Weights of a small transformer language model: RMSNorm after each block.
MLP neurons of a small language model. Each row is named by its layer, matrix (gate and up: input weights) and neuron, and shows model dimensions 176-303. Each number is 128 + 24 x the weight over its row's rms, rounded and kept within 0 to 255. Numbers have three digits each. A neuron's up and down rows have the sign that makes its largest values positive.
A block is one neuron, or neurons of one layer that tend to fire together. After each block is what it responds to, as a language model described it from the Wikipedia text at the highest values.

L2.gate138:139132126087145131135103157100123126109118115118125135120113112163149116153092150113152087150146127099118135116156138143098159109108149158145124142115105165070135099123107180152133160064139116103134102124116105115107150106092114127139092131128124129076088104130146146131167163149133111097131136127164105071111118106124153142171147109170133096155116175105096094145142082105090130120159
L2.up138:155142122101182135131095124153150167171147131096097127130076142175135105126092169109117130139110097176152136145155131116094106118095134094124119125102110172118162119103122144141123139106107112095113093091136124164131175129153136155187134164144100116161095133145107155158166132138098164138156113107142100178134163113160153157162153109128124128168117167140099101159171133129114137107120
L2.gate150:115129107159133165146138148121100167108156129106159152185111102125138171113090098122102137121108121140100087125146085101124117083104138173137130150135174109110128164141120126159091105108183165148148164118124170092114128144117129120133144154121142152078103126138111193120156204156126185122113176123123126133102156146117104136103117090089179163146118137131147159157139155201110090094106
L2.up150:139125120158157171118117111113114159112092143135158185156128134125115175139137099143112155103115131126121086120188095140099113139143132140112159138134157107113161100145124133131104127100137127122090139144147129112141115150122146105155120106123134134106126168144115164125119175136142143137161157134143180128128141155116064121122123094125117162131100150128170122100174155145130110082140
L2.gate185:125141106125129093148122135096079106167137134136122141123127130118122099104127155130133132140164104123126082147140140103125094148095098161131143146129097116106092125118123120129145079084140100108105135160098122132126108128104075167153124131127128145163141144138105107134139105103208145175131148171100165146166119112119153123137129070144107109151099134128147140132134145118102131104137
L2.up185:160099157161109170131125158080123105143125101194135113144100091118147133123127077137119103119186120138093091140151138105162096130112132138104120144146143097142144114150132158063155119096141123102160101154085128085160125106140118152145117198147144183129155114156125131137143130140115131147152147179173140177157120121117117160120128065118113132146147136137086119140094138136123116105127
L2.gate243:155152167134124150127091180095119115139087125123131113070128176151158143146126128131145108140120141143135118106123114144144076110127152124113152123124108121132135126162150163129163161146129172143132106173133108146151141178135117130147106107091124111153114137130133221186122144135136159140123109175134113098101122159160131142148151114145099161128116127160141109123115117160128133080086
L2.up243:139153166166132099117090143085100116135080122124141090076113141145143105115129154140125110130121170124124104100104068134125103082121133101112150115119133114135116130120131182126088176137132139123132107183107117151148144158137135127136112102126117105141134154149133232166124121149073155145114108138116129092110121196155147123141119116132126151131131125155160106100102121147103145091113
L2.gate324:140116102066128121148112158149112146127129127161099048142120149152159104106134134124153117094146111136140121085125103095132173088162147138128143119131125127122090092135144114104130114123158117139117130133166125142149137145117112106166108120090145137127095093143140136151139155167118147125149098115115166119175082130133159123112111145115107142116126099125113133127155129120125087182119
L2.up324:130141130075161119142103157117100166139158107154119050159115145136151108117136133126140134091120110148143108127112140105146158109130115148113149117150139125129088106138101117115135117129132113138117107133134160141142111119103115118128106127107151157103090104146155109147158161137136127118168132121127153091174094122138165122119127153116104112144136118110124135141177154167146094187140
L2.gate553:110139105132148105166146089126082112136121109089127153121093160127127120079115150101188112160160078166156090141125132124101119112147123144148134075160117124144131135142171128109160119148133128126149144184149129125109119139091144086125105137126172161112072190137098123163105153117104138123128149157146149166148126157125136131091115110153119135113119110134127157113102149091146138159133
L2.up553:121132095103141093180159070144104127161125100103132137121103155143112117091114148122184135154158108155169073127125109125075118114160096105130148084157120129160149127128161146103147133145128135127141133185155134132114090154100133100167102122125163146142084180103097111165095151097109099129119128140154112155146127165130129118100126121134100102146116108109126148133082152091117140172102
L2.gate685:146157086131109125133115141073114136177107122119108135167120109110181080148128150102146154135116066092142115135135094157198147138121166151135153129112106136153143117127136123150161137134165101140108141140125130137179177133100104161119108151157116160107101159099137093109120177146144151169159120137133130140109113167151129159121136116108109097156128138104143149138165159137128105149127
L2.up685:135139102119096118116095141151120131169080131124140128138095088094164104122142109142149149129063074149131095136144106144130144131085155166118114158129114142109134147136166156177129126110147114120151145179062116163126156172117072150120109151147123160103110129119113155121129138111159170115142119124146134179136114163153139161120154104127100115147126155103165143128158183137144105132137
L2.gate826:127127147156132137100118129138088147133119123088118120132120117127131133111164135085137162091158113129110143191112135124137113128147165119100101136119092104111153110120112098119109112104111085103108112122116119127113136103124109147115140178142158128115126136115117124147134121146140134101091142131088205146109106157132143158126129101118121154121140146127088143168099119196119106130140
L2.up826:100125140137129162149112106089061138164157112129151135135146139116145139118147143086121165073144116117125141180149127154141106118148148121108124140126116082110160106079141099120152120090149120098079145089116125095108133093137131164138126108133125153089127119104116135123146147144103114128084141153117164109111147169135124125147176097141112122103162113146098139124129123147123082145132
Description: Verb stems that carry a clause's main predicate, often right after a subject or "was", such as referred, follows, decide, plus "re" in re-election.

L4.gate27:116087160106133177169110141049108097138107140146144147085164144142134121178137142127130116095122099121132113167147124117121143077141160126124132143097126143110099079157102140143148087139115119119106128136081121154113174113137137158142126123081140119123106125114088122128124118165129155099117104127121147143131134071157135154144204102101137123132160141124104137141126115134168086149152
L4.up27:097107133160132088111100119153071123085111136126132098100116108157106128162144151125144132177123126135149118168146112116156123183080116156126138120109109133133132103126111107162103139132131096116094113181121123132141161098144096159114134125104122130142092139112149101155142122144097140162058157151141087140098112130141129099148048132124119139098126149119145148109103132126100126109137
L4.gate224:140162138124124163158109144090144148172152118101202126122130162100138083140119131117101138148130108155144116100126146145125103141166141108118139124126122128159115130148101103116149131156134122137156134108123146109130145113123157088163152139169124131113120130123141165136126121113120114140130158106146126134099142098144154130156162156115077153132150135112118137145114131172060134128119
L4.up224:136145150106128132140132109134116123132156125161155134142145159111138105117123152119107121097147101116135143148171188146138061151157163151153147124127114090137121136138108134161099162136175099144150120117123134102108117103126135096094071110133149122093119149135159114138127123127118094150100177097117124068128110111111109113120160138107081131083136143162089148144117138150102129124147
L4.gate271:140132138145114075154139117050154105122139137127156095143128145151145093128123134138151160133095140157139095137197137142139130130105144136130122151140127112115088154148165133093119143110119107148111081187151126099125157124120102123148133164095156157126101092100187151153162107152118128103139107119102141160139149108119134120101119139126171111137144101115128135146102092081146142133091
L4.up271:144119124092115134145129097067129163080106152117169079136109122199148107129178095107098176121145085136155142161127112094163145127130128161133127128122139083105159150100098119151157127101174117103176154181124161127111148138154110104122122125113149106130135112121101123121153136137113130125135127068153151106118090082146134133081086157126112128111128101152139109128108078090117154109122
L4.gate288:149119090167144123131115084077114101155099112117171175102136112163149090121130151088113137177123082125094123095185140125157087123185147113169129120124152086120106120141152108136121145146136137083089086143126134110129102093115168103126133133148157130108126162168147137144144134155139088133130119119151106099118140126155122131089154083165141096159168158156130107150127129149100130186134
L4.up288:102095114119114139102130113103134116148040113148164127077120150133103087114147088089156089120124110123155122092101127109107121167137128114145085153120144111111142126139150147121160110107123117103092119098154129117144157134114105127161098132100129113120125132168082118147124134089116182108120150116157148120170163098150140132156110143092130147128119084122131129125148156150119112111109
L4.gate334:136085151153118156164115169100085121158160149180192109111088136129099101130144127089114125171169092148137131119136128140148114136100118131166158145117106118158104139126136129142125137141116135095108153174166088166121124099113158117149129135136143142082115146126157174099106099125101141117120124136141137142122143118080149135098130134142121110145132150107134144091114154131132162151099
L4.up334:166144140169148129148117150133120168146146121159148168129144126126126099155118129067121129153148147112124157181094172137089108131136120148132162123106105108176129116106205113154127137135163145119155103134143123150132057132107117136152124162109099116114154131095121132088146131126117134101139146104114116132140114120117140147136094130121127144134148156117146126130129134081128133127093
L4.gate357:095150111125129162147118164127149161150122139083137127148127093155153098128145071123112100079130151142102051137126148139113133136138124151133106119135135130147070105155173119127154135130128147127120171163087142111158144141071133132134132113128129129124125121148106126065142138139139095099150154137152148141146131131125153116138136132137175106119102133097132113127099142140123092150131
L4.up357:111092128103175149132169099068118127103166137072145140086106123128125165164123099140162107120157140193140073116132129118095120118118172129149142114133154120136111087127142144139193160112146127141122122103113148130126127120102150123132170175154164138148127158110128132108091107115130076119154147157129115102154132129109098128144116131107142116135121139095153145138125109184125110163137
L4.gate764:115077120128130120187118175112127156153141139109155135103057162126132164104137110102159130127094126124119125119102118107082126097091148109130130147129100096127115099126171124182141109145077132131144178148155146100151161085162091115168135113173135123153102137142152180117117114116127164100170157089118105143150121122071117145118139086140156147069150133150139102139138120135155108196092
L4.up764:125155108101147145119150118108122140154112094181127100154114097140146111145126121157139125118093114159135141169109102143127156111114144112131157159123132124103134099129108100112139165154163127101115137144120108150154091107101104163110133181107137111094093130133115125172097102135088115118095117153157167081062106139134162187117189104136155103181131122144150104135139109177129075099125
L4.gate814:103085102126125116108144130175129181102198156108180110161124127117097121151117149112122079127118117145118093105158125152140093110165134091130134112166135121138151115082144162103143116099200097099108111103153103155128110136121141138121139128134143147151136152146125143094143112118083121102140135116103138111140120082127120173118103119118133148102158122147124126137159146134114096132113
L4.up814:123130126128138135111140134138136153132129159109134137109155098087130116160135123111134123126098162132153117076178140137116144096156147132100145119157130080127096118154163161104166109155158123117157135175150088148126113134142140137073126119112150172154184168121094086123119125121146131099174114179107136102107105128112103101145125091121167155139180128144121106092087070149166168126121
Description: Final word pieces that complete a word split into tokens, such as -s, -ed, -ing, -ion (surviv-ed, interview-s, exploit-ing), plus occasional whole title words like Chief, Director.

L4.gate32:147149109121104091140115096118086113151123113101104150123200099141159092107121120114133123123126137126123133065152141137166145124148142115168128111161108124111118139184114145088149163122153092113116117128123120113159129096163120131145069128128149169088117107133115106179112106101135088089167129139138141147074122130112126117089127113135129137162167115102111119106147121146131155159147
L4.up32:149124108137123157111118127154126145145110155134091118126184106139122128096162151125086140143142115117141172110131142103120143137151166187109150130123113106129133122171105136168129184156138118110115109125123099127119125131124127125126089143174091134159156119100127136129123121092161102130135132091139111158129162171117147112117094172096185095116127141111112143117113156144142136104107
L4.gate140:135128126173148125118194147081144126101131081131130125122146136132097131146128163158103129112149156149144136141131172144095109106147129102125143108111121098162126113136135081121106114131069159161154109129116164143154098121156149115141134153145129150137094157110131091130136149131133123111129182160122101155141097145136146112100070170107146090131111111086136134086086127108126112146091
L4.up140:158164127125154098147119118223111128157106129156115126086093171118077130110129102125115129143121121181095073128140165120156173102140116071129147165131169130137124116157157096113113101115096141139135160119134140129145080122136138084128146142118137167086140124136095096145152117126128142100120156130135157075125148106112117110133169098124143158171141144129134149099112106182136134115146
L4.gate263:137132110158150124105145176098111099092160126145055160184131136087113127113107102120158098119072121169138142132081130135159167140124108107090132174180093113125129112129144166119138116156122091099143155141103168104113098104168110102175106137152148118129145136140123167132119135136121147113132148112120167118150119122105122121148134113145147105115147056124120112153104176106143112141107
L4.up263:106082095117153161104123061179140168112120128141119111116156148124161126150159136102120105137139143179132139136116109156127155172120137132146122089094169117161160157148108080146090127089158109138139113143123118146099125105122111132079110092110126110143132104124143116135118149161123152107091116162122084108127133099101130132130139119123109114114143140137125180120134088148137123093117
L4.gate350:121140152117170110108159176131135140140059114140085156155119168115112085155134116126152141064094102116150122174150091157137129118129160135115149143135101119134140109127115121141170121139155126159120140108141129127128054172157139129120096148147115137076106115098091077097113120105134082133148137104132141078141130176158136089099104132112120112128166131146120144073176144151129085151137
L4.up350:111150171119128093119172180130140145166063109131081142118141135114091094136143115136150135087125159106135113168130081133119102128100168137106141120138108124110120075121131161141166124114142183161132160145136123121131022082148139120114138119157158105093117128152092107131122141099125109162115118153120150136149107203154150120132098137093125125138180149166118152084140143141139129121115
L4.gate381:093129111102096121161140118147148139149112176114111153106114156110127114129133114139147135185123107146140170102151126142136101131144119084130120143131132123184114190116119135136148145139165165116120100120130107131138146122081119155167145133111107128150121123121121145144134169131114134158176115125117141133115211110103141139141142106112095113150112110097162158138151083134153155132099
L4.up381:115156139124095123145102138164131123162102163105108116072101134116102084133120159157127124161132096116134125140081110146114115100136143108088132141106136125149106179128121110151145132138106164108135122102154112144145168121101127180136145091119123108130132085110110112162143136132073143139175115107134144156116200100129143135156174096117090134125091112108123126151144105113147150143096
L4.gate394:144096116153164152122140125105161109084125132065124157142116148123110140116105136099116161087108147100138104102090141132123124134153128179119146116106100129128196141106092129151095116077128119125137124130131118124148108112164092164108090098168119144137134106146111149107096171106128117172168073117113131143145158108133100121125116178118166146119121131123113166134159136099149111129128
L4.up394:138118163147134159119123139128133166150176078108079091144136103122130148162162117096160142122144158115126134160096177164123131171127095116118112139088097082154153114142093129105155076174125093052135122150155144151101122131165109093144141128148168135147115151172175126117152162132107144151178164154128085171133117108125119132156154096196123099131122129131117164099142119127091136120157
L4.gate424:180126112132133139143111076146159143121098128125135135127187146107119110148120126095104143098151149131140160114138129150158188140122106150171159117163174170117176100123131158189133090152164130117108108105129117137146109051146127135137112113153107113124104152106106052155128127119135082151150123105142120114107146114138134117143145093122135140147151133160103109168155131164137165125112
L4.up424:158128125117134154093162139142149076100113099092124153093122147131071174146166114162133122154118159161118109080106121151117087179132135152089125134140135111115095121125129133141132147136127130153187122139164132106116139113129149111114144142148124138158148136146078134147133127144182208156180137134145145109126146098134100160110136156106122127154156129125126157146135167182121125114102
L4.gate428:122141076112113113095131125116115121180119145144139164158155159100133135086116137125134128138120121142112133087137156131107134126130147122166132135124132131088078086124111147147122168118164140113102103096146128135165150142069102134155174122121117134124089151119166140123131114150154154119133109124089099126132112168112119147168154122111104154114119127157124124157095125121133113077160
L4.up428:130164108139167138097161100181109112126120135125151127122165165089135161156126118157129156165147182164134129128101115122088104163124135121143125128122120099137152101120099131129169109110141141151111128126145104121155117143117158115127098067100146165126145117122180107144129123088140132090123103111110131120153144197118096116180123100125145115130130136171134133138125115142121117116167
Description: The word-start piece comp as in complained, complimented, competitors, compare; also Pld headers in sports tables and assorted other nouns.

L7.gate253:137125133130107151109074117136074152157143129150090140112169164170137168128123112108143174124132103140130150166113108135133157114108129152115130133087092148131146081171113111099153112094097119115119119163124149094171102087130159123150095175150150132167149182102145129161119085137138088133155116126168121147110144127099122119107122148123142142137130115178101154157131122129119127109091
L7.up253:113100159130137100137125117155137142120119125155113112102163180141143077153140141125110157159131162151125119116127152136050113140118147118169162132162155108110161131091135105105160121130160118162112121131085116134125117126146144120116153118122113167137106081113136111077142104131125106094137133096136159164111148123102125140134135131147103130132131124127130145113133140138125157116106
Description: Fires on the head noun or word stem that ends a multiword noun phrase, often one that continues with a suffix, e.g. reverse camera, Flight crew, railway station(s), bureau(crats).

L2.gate31:137145121114138150130142130118130104126058149140083142114165106102126137134139146056138134139162104114141091086152161114144125086085128091121157094136172125148152119149118111151117130126199138154106096095151128129137134104171137102115153150110122133101116114137076110133164155146127097129107109150059120131119139155138110121108114134145132150152103076141095142130132087123123103077114
L2.up31:140130139118106093092128152113111093080141102110110116099127149101134160119153154103140133108144084135125119110150170140156113115120139164124141135172156100131120155161154104133138177123147100162119093124102137126139138104160128115102147175132161142133132103160114102137150154125135188133103112143087169136147101152137095099093113121134133153166139128164115158150142120130127115080153
L2.gate123:178122165151171133110121096111148149132167133155128114105132178162179152129127125133094144135148145099124096122074128129114119175098135124136145172163159134141128129187071113091060148110172108152122126118164111140147144145214187117102121135109157103136130139113083115141135173097113119115072130117176113170101128177105119113118109133128109108127103130158154144125176131150153137113133
L2.up123:158128154127154136105098120128106172164129155142130080128132137163167151133124132145113139114131132106140109115100144154119111140127136104138155143155129110108084130163059103074048144114152110146128151145147142122138122149166173111133128154109156109143132130115121130185128157097145104117078121129183164136135145159124120135104110139108107147118118119145107131166146105134149107134132
L2.gate199:130106153174178096105126143097125133137117119162120117091104149140142162154133181095127163116146161120120117089177170118149120162107140108111083158087174137122119103117103155133153166086157151094124112147095108131105129114153090086186168110127090101102123116101117131127132114136136132112159142134130109136085114154117143110079125094130140084150110086097149131141154151140138120134108
L2.up199:155087155120113184135121101087128124082119122115101155127168124127120165180148101107154104128091117091103116136110120127144097125138104127123110118171141154138130104148144105132104102176107133157131133105136162152159099155135137084114122158150138143120109109125099104127151156145141094160163079101084142139163148118091129141144141135098120176129143112140102157159115110105133120170153
L2.gate255:158193115138099083146088116099081085191090128133131132111145154116142132156138117113125127120082080124113091170107146165128125111138149133133104133164145125163131125132125068160142140092163124146101157146135091143148100145111168134108084114127138139130097145133129086117137166115162111112128138097155131142125138158152115098126153111110097125172151114184120121117133094136168157101138
L2.up255:157176110156087088096111108117085093136115154122101146103104146127111099161159120131119154119092068134119092138130140164115114083114150136158126107154113122154117134122122111157109145114132153120144163163151106122118113147128169155100112089106128148103116137100151057138146133125145115174143137104147149145114115132111125126133108140132113113182154089151129140120163123111154160139156
L2.gate269:116129091116121096113134170129158114123112129155103095073122156153120121159152136107146129121132133135112108090159111120141139130077145149134164122172144147154164109101071105153075151102136124102121155162109124131165132166161124104105136105120134107120115134182107130128148131137089111177131081139104140116143123178154141089094076151117107168131083090166143146126145125165137104130129
L2.up269:111145134131148138131122178150145085121073142126079079109103145145146102151139114102154141122154144102135117101133130134128124124158130089143155155167144121136170099115173098142124107087117125131097157121112114113109155105137118086124102116132135120142133154183079134126186136123103133113097099143126115141133134176136117125136119124121164137121144119098150147119134108169125113092105
L2.gate427:115174122113142084142142197134100091131118107114158128157099159113158114090146113127152107097118124127137143131135154114135119118104172096115131135167129141137160172124147086129130128089144176145135116178178100113119155155157120088121147148119145144073116094109137107135135128131135107171108134134124134138162153158115145110120103195130118163085113109098131102128166061129124112133111
L2.up427:086141134067118098122166190148097075123123103106145140146084140104129127089155136098141136125109061104146125110148116137101139052138142090125138125178117116115126141105143097126077135141155145103143116122140087086109137137114111116108113161100154104077132116125123100141138142127143118114077132141141111127181160159131155088129141173149136153061140138131169095154139077124145092143142
L2.gate436:133160157129124090120120152093098097147128145091095121121159158108095134092122089101145118129094097063133136126169151122093133118108131132157132119155106137133133086119172119167141166155154138155129122122176168129107142144122148098100161105124135100108102111132120142171119106108103090151102088156097141115135098179140124139137151157123079102144155079156123090176100126171142125126110
L2.up436:122159158123169079103139160107134106120139131134085120141140141107108145104152098098156137134126111084139142145132131101099097102107130122102111115131112154130105098126171122164124161189149128135150149122158145137104155138120159084129161122118134107116113138147142137180138121127088115140106075131109122168146102154128148135135125149124107086112139068180119095140112125163127115118096
L2.gate776:097088156154097094134104124100115137110118107098067130157105172132113135134142127122127120187108136153134121141113122141136115132095158179107127152118102147119132129149115113181095108172136103115137158113134126119122134163135149110085169125165146118120125134097159041129139126118144101169096125096167177132149142108122138158142128156112120119178137139115132137104175173148112082137102
L2.up776:103092165162105079111104132061122132118137120094061129157101167111141124113127125119151109182121140150124124131093120141138128129098151183108147149089086144115119120144123107155101100159129112121145162133136138137123130145142161109081166117162135094105134114099146047137141123113152112143082143095151160111150132125113135140142141137128108113186115126127129160090158157161127125125101
Description: Generic common nouns closing a noun phrase after the, a or a modifier, often before plural -s or a preposition, e.g. video, task, plot.

L4.gate64:143139159102121120124138067102111116135109136115138107114139103157109176129111120135106128129158137188128135150144150135114126132151167098084126099152118096104110151145143127093109099114093090145155096162145124137116115141091141148195099128092127084131136123175117120132136110092180118098139127135154150114154154115153112104136108125090138146169167104172121128128149095103160104134126
L4.up64:125142132100118123122179121108151145107103122142126085117163088170127136134126095130092128144143119131139122117151158127116153106163171133082106116135130101135126135138130147164096062137128114119122145150156089146138113144132145110124138180093088106122139136144109112131161104130130143118117137131171171115131119108152114151132097132069162130147145114162173095149138147100162111131101
L4.gate111:104103129108155132139137143108155128089118146124104140204160141093107120133133123095112133141116171115109175155133110120126121112135147102115076092101112115156162109113125145099138115139144145077119119079082168136115192147155076099154133138119119157138147124142163154129129137101111114127107114087116131198084150141150101140153168158148118130077121131140128143127113096148074090112192
L4.up111:141173147156111108159078111123125168114111174120092105159144129131128113127134125115120130105157111093136144106129148095117095103107124104127138106105109100126167104149126136136174109136183102118168122125133120177124130122154112157139172102123125139110138130149154119155152137115153169104127164101143164187112141145128157137131129127147107132119130120148126176107083116105099104118168
L4.gate351:120187128130130122123115094121113163088119113111071127144153110141165161131070125120140165098113108105157127138135105092116162123122114115105114101121159121128115148141119111114139136152166147118105108113119140102093131117139141118114121188154184177151114121145108167130109157133150144157157127115112132148115128074141132102120138115087141131107150138057139107151115092166146141092153
L4.up351:132135101166132113129149068174113171155136157105146157101135131132126154132112129110120139112138127178158115160113086123112145160122110114138157120209135114091131139105149111165110130128126104130155098095120115104145132106143095116123124153166191168085097145133119147102122126149153119146110119099132133165108109129120141143150146133107124168100091117129129065119117118128115131138180
L4.gate359:089165109135146140140126104076107149091110134187097127125102107095138181096148160170095147200107124136124149130121106146129136102089188094128124153129117131156130107108111117131130112123122150168109146138117162108142140173142103140135121114132119137142132142153113124117125148145134095166161158150153141145176122136163097129088122160112084129119128117091125085067118131104151101097097
L4.up359:097160145155118148135116072117149127103070137098109085104141125134123119134126158146111145106142103151134148120151106130119181161080172155130138109148160110117116125123118153103148089122128142123114117122113165132122135108143117120173109145129142120110097089114130120155130113127116117140156123162108136080131096119128125113187094131123095117114136134094143114091130092135118149105143
L4.gate420:148077092122098153159133093101070165126154110117148176120090117125168113121118140112123130148117107139135095105146143147156137127115114141090117122139138151107134114126130095137113119156111125087106131181126118154162194121142120104126133116128134164166149168097125074103146090125125126125125169131152102119100133132160103112140139077127162098109095162141118124151148120149101120144113
L4.up420:120140109157146093132103116169113126134135104107150170145104129164130160127136142133157122122125185131140157149136111138138111150135116139123135112171085151154114115131098163103122153098136130133116147125104135141105108127137142128145136120139153147165124122104078097098153178130124101158118129170085097119117090128149112097179118150109132113114160151123126149085122102127167122103140
L4.gate470:098114116105128127120144138167111124120127136154111112107153153126139170120118117131120130153121125124119114151110149132133146109118155087110094103130136140172136163104118135098099101100131112122138076166133114134134104084100127138092141115145160136096122175091127155125119130146130162100164160132139140133112147156137127172116170187128130129123113147154142096142151078090057166113208
L4.up470:145083124168174090099112106166109174117137122111128144116136116158137140175101105126128122089124107153126109157129083177094108139117164118103086111128115171146118135113141181147111099145099118124147085121128139098163086134108130136155099086157116160152124166112081153158156132147101143136158163126135159117113125121132116108095131153150127123105129135152106087157134109123131156126161
L4.gate556:146158125145126145139139129097087119096156146167113131138134129078121128156158119145124128135121105108144128130113134144131096185108134175086148107129124118130119134134124129126123160134130156168120107125102142127111147111188157128162161108139103124133118133098113149142146138094117141203162141119144140177127136138139171105124116151144111119156099163102102096114184124105166142139115
L4.up556:158127116149125130169141115161061115151126123123101147112135169118145150131124126098085100155152133133125124125160120142121111118153145126093134149123100117170133143100159120142132093146124143113149123151152108123123116150114094156087080137177122110130102148134128115151098114164147121186135140164152188090133083123156184116077166115173156103142107126117163142136114142092156140096150
L4.gate695:115153123121120105106142169061156093152158102142138097164133122133136120123144122092134127112131183093122129110145135111123101130140128123117138139128128092130119126141104101092131131087144124112104131142130160138110125140144099135111073155115195141115106151134088120141098120133132078107132137180118085168123089090149148107142111113124117118117120151171127125106122148137108131123122
L4.up695:100145136120128134141115083057143129123120156127121129134121168103141126122097119122109129133149132090088148152162134140167089154129170140118111097127111122124131114126145144107143137136157127114166154097136168163119111195133122122129141149095141146111079147131122128144089101109111114094164102165148132134138109084173148142148127107174085121143149128148140127133123162124146094119126
Description: The Mc prefix of Scottish/Irish surnames after a first name in credits, casts and tables (Dylan McDermott, Tom McWilliams), plus weaker hits on first fragments of other proper names and ′ in coordinates.

L2.gate63:138098112152102163107149094085131104145110128128177113124118094125164119159111136109123149156145130121086136096123133124194159152117140152147141127120113111128104128138119119124125129089107110070131143152101149159143148133089114098134107109161152171091111130131133146108125158159152112084114126152154103143112124058131113141109126106125123101140125168109111115146094161139143113075181
L2.up63:140097102120119132112166109079118115137152134134164112130119097142151140121136128112113164155167127129102150090110130119169201142116116118136149119131112113152087108125108120098100111087114099076154164143111140163121131147119122089123104105153151176105103114150147128112114151157135123094121110156135113138125120064133112149129114111098138120137123165099102101125097156131141113087192
L2.gate103:116090125108121087156137106155139137150170107076111088152096213152135136110114134147132157176132122096160122138122139118150135131116150154088101123154141124134134135095141083102142124153057137122176173137141171133121128109114101104108147117085121137102104134149111134080112111131144162146112118170115121137153090106125138127144139131157138136047144118135178123131152128149118124142146
L2.up103:115129130142151158119168111115114103164148118113139114134088094140130148145128149173116140155111089171125093132085136130140140100113134121145127160122105137131133147155129153106095148154155132067120105152128116151094130149136142102130134122112136104105104128153127134137134095108119093099097132111151118129138160109087089131131120165107119098146147138114117134132142114159085131088143
L2.gate275:106128131096161138147065133138127177097131119115135128188122125134117127114169146144151093113126117106130093113135148095090129127096134110140140132148115168138064147109125116131131126110141138124101145177153126147172135167099126142168102162120109167085182138139116088092181073129124079108151134141128146138110143147109134056134081111118132142142096135145104138104088120121143132120109
L2.up275:112132134100144160142078141138140154112131121147137148152116118114125133133173129152170114111123134106124119133137136134075139121118127092142126171152135144148066132135122157159104133096132143120096130185127117165173119146081109126141114142090108167139142123166117114126162110109164132086162125132148130121102160166103177116147130123144142154107136118133106152115111113068162154124144
L2.gate363:124126130138115108088138169150096068147161151120097100117110121112118099097157139148128152148107113135121164129112108124082123140077127145131160143095113125162116142126080103101128147174098125114136171133130135142133126129158129092097124083087143114124101089144113226122135159132164126157111160122146138108111112124167086138092154137124137126094068132115120138166111139165168107114107
L2.up363:118144112164177128098121128103080052103130132112147119115116118120137148101135133140134150139130096098120190132123112120069144126100098172136122112118128121135155144157098113128134124124110133104094133150148107136086155141117176101101130074107123125100127142143135167104117138128165140144073114101108107121137105106155113148067150097122128110153097121087083116131136126151152129122113
L2.gate389:164135111103132092139113137141143086119051134125131137147083139097133115144114140124140119132136122077138081137105119124146130121135144090148176102143143121161199151139115130059129148103137139088125088159125096152101118146100130095148122143118143138099070152156107149118075161157104087116114121126073141114151104108078089112153126114170156113133164109123117139122143184098183116102140
L2.up389:174122103091111107140119118124149088127093141134121151138095139083131086126117152140133108138143128111112096121111124125141132117133161090129181127132121137156189151124120128083146154111146144098127106156120096164094106143102112099124112117125141134093093147146109124129089142140123080131105114131071148120175081115088090106146119136172163136143145133105106138109147158092164104092143
L2.gate414:176121125120111106134136143121125108075146126101128114168144162120143122110142148118112134160094188098162112123144141113106120099107154142147162145134122128175103080135118070140149101126171102118129097150146118119120116158115127127149078133110134117166106169159087129087122151146134146153104103114145126139133113146122127094170149082132113121114112152169157138098110163127161129109122
L2.up414:178133133119118122128141145132133110082145132112120127162130156123131141104146137133114120162094165083159109114151151102103123090126141114140135149116131136168098097115106097126144094137168095133151109167147113111088117142113130121148067124099136106160099159153079150107114150147115149146116125143147122132121128147127120106167122096131109116110125170156161153104097168133186111113103
L2.gate510:138131105121091116130106072131109107152180131147155136160139122142095125115158130093140138140139168147135110086191152099129070133106095133119096111106119131163109185111134118128131166174108101139151148166173154144170119129117142085120135115156167165198102101132138115121104122136124134144104127145135160134130163152151126147159169116090106123118101134137145128137112116062151122141113
L2.up510:143126098151126122129097051108129102153131141135143128154124087137128117117157124106137135154125112148155078129198163136136027125098125123107154106123114137137086148107132112151136170169092129158159138138151152110153111100118159085115154154154133189166117119125122090136114151132126144109135144112145146143137160131152133136165159138100125101123076127102130152157137163114134127134165
L2.gate580:129145123130166122143112110136163124130106133115117107120155089139135130119163133125121142103099159079144110148107140111118180118104145091133153111136135101106098110124106137151116162145164114110147101123169142103158109070096179134113138183104103124094109149109137174129090135144160096130068148074145100092124146134113178139099103143127123131140161132144107136125095122124121110097141
L2.up580:130131114147165135115115090125147118119105145127112130132128117129107126088147146135098118092113122096160113151128135121123156101120143094120134118143133117101116121134088107170087152153164120139137127137161141083142134052132189150116110189125100156102109148109149169151098146138133082136072141080128089102120149133132145115140127136129113121168137157147103106114114106165119114087149
Description: First word piece of a name or compound word that needs a continuation, mostly surname or given-name prefixes such as Abdul, Mac, El, Van, Gor.